python train.py --d_mlp=896 --activation="tanh_gelu" --norm="layernorm" --norm_eps=1e-05 --positions="rope" --parallel_block=true --init="normal" --init_std_down=0.00434 --beta1=0.9 --lr_head=0.00844 --grad_clip=1.0 --schedule="wsd"
MLP neurons of a small language model. Each row is named by its layer, matrix (up: input weights) and neuron, and shows model dimensions 32-159. Each number is 500 + 40 x the weight over its row's rms, rounded and kept within 0 to 999. Numbers have three digits each.
Before each neuron's rows, "fires in" lists the words (lower case) most often at its 100 highest values on Wikipedia text that the model never trained on.

fires in: "announced", "started", "married", "returned", "from", "finished"
L6.up10:486484589452538520464569524509498551517523460522473475474498488494499501533493514481502477447521520467467568529495540497520482429491489467516485450526505516437608524520455554527602533519519589528503468426494495529475486482557489473491539506524408504512542512457459476421488594437500553482478517468396498429497553568495466503450490464504493538559508453460586521516452440556578544402503

fires in: "after", "later"
L6.up240:474466473459599472451527466520615514487512465455459571489441502458478535516417523508507404535502489567505540499559508511519495500510478467481534414531480526475506508513550465468511496459465574553566514492439480504494533495524467567537517531489507408467543577507510426411488493531553530553435475455443520450520456551441500531461537532550500464591428476477538486511524479503487531430485

fires in: "after", "since", "following", "early"
L6.up813:489522509483539548434509512522508532511536490574489526560467439488503475400459506558499482584541563521522513518462518513513534503431478482576548500510472528492466533489497539498498444531517522467483513514473504463493482499541456543547546560527486505526497461496369463518487447533540460529502477475494490554507447552529470464584543441481527542542499510484487614487468469536551549537473

fires in: "as", "outstanding", "cricketer", "secretary", "neck"
L11.up84:473463558531559514431500507484510531430489516556481492416447460485509559503532513549520544511509441527543476522475455518565501506559460478491533531577479505427561471507473512509482547468553513476598541425474492522474530467544474435470497478517423455514535523476514429555538605477507491505461507509476505504492504526479449458565503483585485499594516483530482479462471442517597405440527

fires in: "as", "republican", "candidate", "secretary", "republic"
L13.up208:540510514476434451539527448472516585417540471508492482432442555457520507518544543505540490500510482484507472541596406505615465481510455569435548522546449548499542551466492545498477516441514547476503508420472474566428504539478614461530557420471498436471527508462552526538498505496575469536493486531509528485434504559495464525463466481477555498457479461418540490446560473540494526432461

fires in: "york", "medal", "french", "media", "roman", "romania"
L4.up753:500458464394491482452519508499486535456584516474534552583570453421469516528431468506460498463417521418447499470535535507568499498554516518562521431515477459502541492529545516443552565504408535494557557454435484508482521441510508518517579511432455446397529520460551469451506513550526564432433494486476522522540550509479542479465476486548498506433468509481528517456564455487472515469513

fires in: "world", "four", "championship", "league", "summer", "championships"
L4.up99:518489476454450457484519506517578538465484484414491630553460498426449503517479526503538495561556456507483539475501463462553485517511506468499513484515537530479577444499470506475497482594410494464487629511530386518454518489522509555541536555490531448519493495434537409451488428475535528450488516488542612534518501522500519497453499518516524471534468545428454496479580493542443451433487

fires in: "born", "an", "its", "whose"
L8.up577:487478536448455523452509537486510483479511485467509527586550422460478515496512505544534448531472491445547478563574484461488457486514477493524545500537504537489503532444475484550497454501474459495565506411497471578503526479576548406498521443499517536528502514464556527543463549495586582488502492521475492455419496544462487528470508555495506504496503542413510587557522466537502585518535

fires in: "were", "chinese", "boston", "of"
L2.up1:533463514489481478430564498502548511447552520453387470465520513507487478495387510522565499504484506513531490463475537498514491533473498491444512511485435480530526532485529540467512533542508555476467573417568496495482560488536529477482516500455531483533545491502555505403552519474571555525462496500485587465511495530553481475523552505577592428608477470506444523496573479528563503478491

fires in: "been", "later", "made", "left", "before", "announced"
L4.up740:525441400539509521548574487481582474453498569421512513481477576387472572481502474455522483539496475471507555502591536486612480529508519507519486512528512527482521522527496474489511474567537519508496554483482493496521543494515487521448535561561444468446524488490491471558499569499559499547416475517455483423477556501453544448526508477517532454585512486490524435524541459532492513459539

fires in: "medal", "chicago", "chinese", "channel", "cambridge", "challenge"
L7.up4:513464499441463532412496475470576567452535515493528537445465525547527485502491530487510470454434487437392453506504455438525447538496533520489547474511517507538495475511428556515560465573457463479564544555409494499443477477538536500506517522535548515529527540432504499571566498472557578524468534536492498517528520503442467414398486465526440527398444558474464518466483514483474486487496

fires in: "an", "street", "as", "young", "stream", "streaming"
L5.up153:534487483437488479442492468467505500388517438367487541544455530494503538479515534580471439465508478519552523550561494472593504528476524450572543463583562573483482457459481502500448488532488478466534498470435425513539529466508460505485463476487537502439508546456534444526445574513527508460481525528519518468438520488443483493463490493503498495521453476441488506486521488559565568472551

fires in: "was", "appeared", "became"
L12.up33:505596520437486519517509497492477556502522479483544534519471501541403504521485418516549475554451512445466518504562448465525438487495493489494474464485493472457511489432492477502521512552469555506511582456501476482450525458516477510517527489536533532511562589553470505557564501404598483577478545553501519501500503474540464474499524503479540507556495532467504432523548503508480470473624

fires in: "two", "ottawa", "three", "a", "ottoman", "network"
L2.up112:478501593519525527502525482462452505534528494411526489592515496474479510542462517503499473545476464507446492477491543475535491558479482473558504550505451533510508444458486483463512505489468559481403602526479417479543564495497482590439489568546480452456528472477634464501538478443496497519487481511545610492464444531500549500525517528528460486561463430540406525425535455494503523442506

fires in: "they", "he", "who", "we", "she", "to"
L6.up162:534530561470434482492507450494497560539481429452475589465472480481434403450442543500536467458459478495475498406565500483498459516514506497494524429499494510497513507395489494436515510458499556472495631462416467566498540482530506537478551489465499464569629505530563476495543500527595479482478515538456562527516487518498513460527474525538557466514486509485513502522477498515460453523495

fires in: "to", "while", "at", "outstanding", "as", "despite"
L8.up322:523471434475473539558503526483457523433560474576521473518468531491505489520510528463461439527510471436501445462521499471533485529476493497490463416526511503519504499378516461482484413517518573493570511481488477517421466435490467496538511476546523538506582448497522506501539497536503523529500516539487555467443507512485455467508421505489529448581552416513515461526498482511502546512460

fires in: "who", "returned", "of", "started", "entered", "suffered"
L2.up662:497426521498503455548523489493511579452566442533399434511517535468437536545484492463513450532508505511433512505524472472543492458481506446528529427516508541529525496522576520511541492500508536514473508507566486531528516484533503506435496512516468472449522429470445412486557502539546513505466495499440538408489592574513472502515416475533473482515515497526518528456509539580505560490482

fires in: "years", "year", "2011", "2017", "2012", "occurred"
L7.up857:527471478506525517463500473503513428521501538452414449370483558434545561461462483498508465456502550460445478541535497451465494512513515547434458466552487486514560531495507520512603492517502522523503475496543524479418505496489483443541479464504450540523442434488527535501532605532501509496491521478394515422504524571456475420501493444504542449569453515501524511460595515519569539485501

fires in: "she", "summer", "second"
L11.up643:489492524452495575521474477449576482541532532504532471503494515518534470455541585497539517460467457480504497464534567483546474539550509497464514492561460484481506519462537507486523470468545544453490491485458468505436515542522500506532469472445510506527487450488578504479486478518564501551423516504484557540493496497446468472590479446523585506554453492437397498456483554484495485473542

fires in: "was", "s", "became", "his", "him", "took"
L12.up793:512545481386556490528549536505470495539519433497517447495521489538464557519474422470473501496453526466465551549594445542589495485456483460455496405554523587483524497521527502446579498485524570491552527464494509489475500424526508480464543517519486507412516535530472483531484540528534533540426499605482417476469535532498521449528522516539546451487474520510479532474588464459471471443522

fires in: "to", "help", "attended", "along", "t", "did"
L11.up351:526418447490566589511539417507430559451523491464540533488500522509497471562502430535529480495481458414519494502609480463477488502527450445454513457524574557515503528492509508428581493463497464494487526436494468562544561418528473492449489423469492509488602503407571458508499512504504536519452513543507423522439590568480412513501470485496527488481536502429530489550471505497440546558464

fires in: "an", "mitchell", "him"
L2.up415:462403517443539481489506453474518528476558464471470550530493486482433538506524494543550446556483493473506542464517457478570501452508477417559543444526553503502508457433492469490451483493511518509518512495459393578505585448531460506516450500413508498510555543456537467472466512541565516482483493587533462497513488498516506454445430569494505477475461516474494500484507489523526540532539

fires in: "and", "as", "with", "makes", "to"
L13.up298:479444515506462557547532477528494541495521523507497527458501495582408461474565547569461501446499508532505504445482493463493487569528451517507452396495478499484518489463555481444526490465596502584552546470528495479512501471542440432448493478531572520508505479516443453558476532464480490450515515548515496520509566559461469465506377460495477485539450445511523450414491484488545466511417

fires in: "her", "in", "9", "april", "left"
L9.up589:492437561489470499460567488487547506513571530491496525545546463539472535518519473505593481544490428519496569546501469445490477469483536484478506466568501506434527479513450454463514483542517534482538559556451503509429490483487527510539447511446417479543548511487556475528449583545644518436486507497508454431518425534387451543476514475444509517487493530463478488498472542518496495492584

fires in: "medal", "canadian", "network", "media", "performance", "performances"
L6.up233:498537519415425514462522438524570482515583493502521501535522480526479505518491504564466514543452471456517517525483472493512493505570497471463554499509444519517483485468560464435444487418411480493530585527422475569500559522478498468520492443487515473522506436526514455457492482495497525516506474591514498512529561478548580432405513519495501412462474449498497410571525510484475510529541

fires in: "other", "most", "another", "very", "almost", "only"
L13.up544:500456563451510500494463471486541482491519462392434466471564527470515533495504501526556496503464453415482548594504513508513441470446515488518560468502599510523601535500475522538468554513521480423415544485489500470548541497514504460528547529460432499578517586386519485485468492516496544480526520510478478492521498529529463387492499431535483483489545500513501509526488478485547483538516

fires in: "chinese", "chicago", "regiment", "champion", "challenge", "progress"
L4.up812:540423479480503536457508454515552568507533541536419539473533493501498445516486427518488509446416425499485467573556507459497440517550533473489477462567451509471538479494521568398590513502521552463504521482475497510460425449516505467498527456513480503520529528457457426558468521539493570507444559496450469497559507539453498486528535449504545486482478492501498557472508488457449494461549

fires in: "him", "where", "when", "what", "himself", "married"
L2.up630:468442486462436424471508498549461528504542420508471497572525494520454583520466486496526464485520480484566508413573510460516470477436562435491582428519516507528501506509518501439547536493504525502498587514516460527446590419538467491508496541438516458478482464522468396452496554468586497584465511512556491503522578543450469529516487544548517460538497485486531509526546478464412471473540

fires in: "and", "of", "no", "democratic", "not", "lawyer"
L8.up436:479479581504471523516538528563506582521482488562451534477522466442450473470506472608548432508461464535425514583483479485476479522498491504495492517510529543469521551530459503436552465548432420545480544535484516479547608462547463499482524507482521493469515557479472521500501506419496506545460488513510406513438521488484455470459540505468488556464541491497538587501521490510569541493488

fires in: "only", "total", "another", "following", "important", "royal"
L4.up62:536487449519417515455468469545543498480558480498497491552517555455502475494483521559506505553543519512509547524489550482492457607528406518493544545488657459487504525536507502479481425465442533442483505474559486511521479528537566466561541502454461495451562481501488448499498449516485514507468546590490408480479517480470571510477475444521516431461538457480473470539478467503539523498519

fires in: "she", "he", "also", "commonwealth", "independent"
L7.up432:509457472489477550500449429490510551530497581515521496445511465502486466439494471560498471470445468518473473495519557443452463530477496527517381477549512453531553462437542515446519459490536538519470619485488516494492512453538530549500540477504530494528529545470534501561573543462558491504517539512535493529519424530426391450486520467496531551517473506539474606469511520468476490490526

fires in: "with", "as", "to", "or", "and", "of"
L8.up252:505493500499456595479474466583505534499559511510477516502575487508516456548490440565459472493530471470567580493517432522528486447515466494477451497515524558497524539477433524501459517444520501525560603491441502590589519479531500387452588468505540457492587489452480463466496508498545510507484506512525425493472493482552559396514422466508552500466550479467477491491523492495483458459467

fires in: "of", "education", "area", "bolotov", "gov", "preceded"
L2.up27:473451473425500542468537459463454532451547529514426494425517525433510533522465445528473474592479448488495516485505518487580489486578484511451544497501494492459583509473531487498449545547476521543490536445488437511515542481530555528527510516518504516484480522471484429482510512483510604553480491520483560526458471498546477496439486527521559549609448470470486576530491423512483524454483

fires in: "these", "six", "four", "several", "fourth", "further"
L2.up617:516455551513487468548493501484513475553531516465438532517538565494447495523526545495557443491494490552428507530491535508515483547486419461533585466518566500484537472481483537532557457547489407502449572563516507550524549447511424515467548485524410475510510459419515465506490522461600540524475508569501547434527548504493442521437458494518450479528510475467520558506516500543460531473461

fires in: "of", "elected", "republican", "liberal", "the", "preceded"
L2.up559:498466411441478457440496468429465574464511509526508534474455510528492516473519431529503457507416494514554566507480456480557419515567490493514532495520501536465539470421480540453493474572440570555484603486492470506541537487530526602458445520493534505474527542506478440439455559490514560553465532477562469499519474496467478537511445542484456557519506483451523509519513427484453565425515

fires in: "after", "during", "following", "died", "mid", "born"
L6.up587:535502538458523558390469460518534466508467440587562513485462475488470520472549463501463472508527549507513523474538469475558510487401462503626568514516539512555470505514455498522501491450482522505510470498487535460507456476569497560564548551496455490541526453484567483437455440436490513510514505511543509552524505540539562459510493473661512477524493502432491542480547533496511498523455

fires in: "and", "american", "to"
L13.up627:595470527502500503477530462556489506519477396474414596512520486404442446510524502618479539511487508489549504540516500463483507468538460481468563479517542528474458540548530494505565431459494519533545554463494478533487457444525447450492497544496512486491488486457568471502533512529505569499539541574450450532486540545506540468397496543527511508430515499412526538529479499489519500440499

fires in: "these", "other", "their", "further", "file", "based"
L7.up480:579431520471529533485521464458513473469517527473499528496587545556482542528500575477564418581528515487555559485498477506502516477458472436460491568547547512495528484464512572457615465537565554553482472449500514515467513512564447578499466543568490545549556504493520496435488519406509545434495486617503506506518452558504494474509458504471494445504522480451513488557490411522506452498489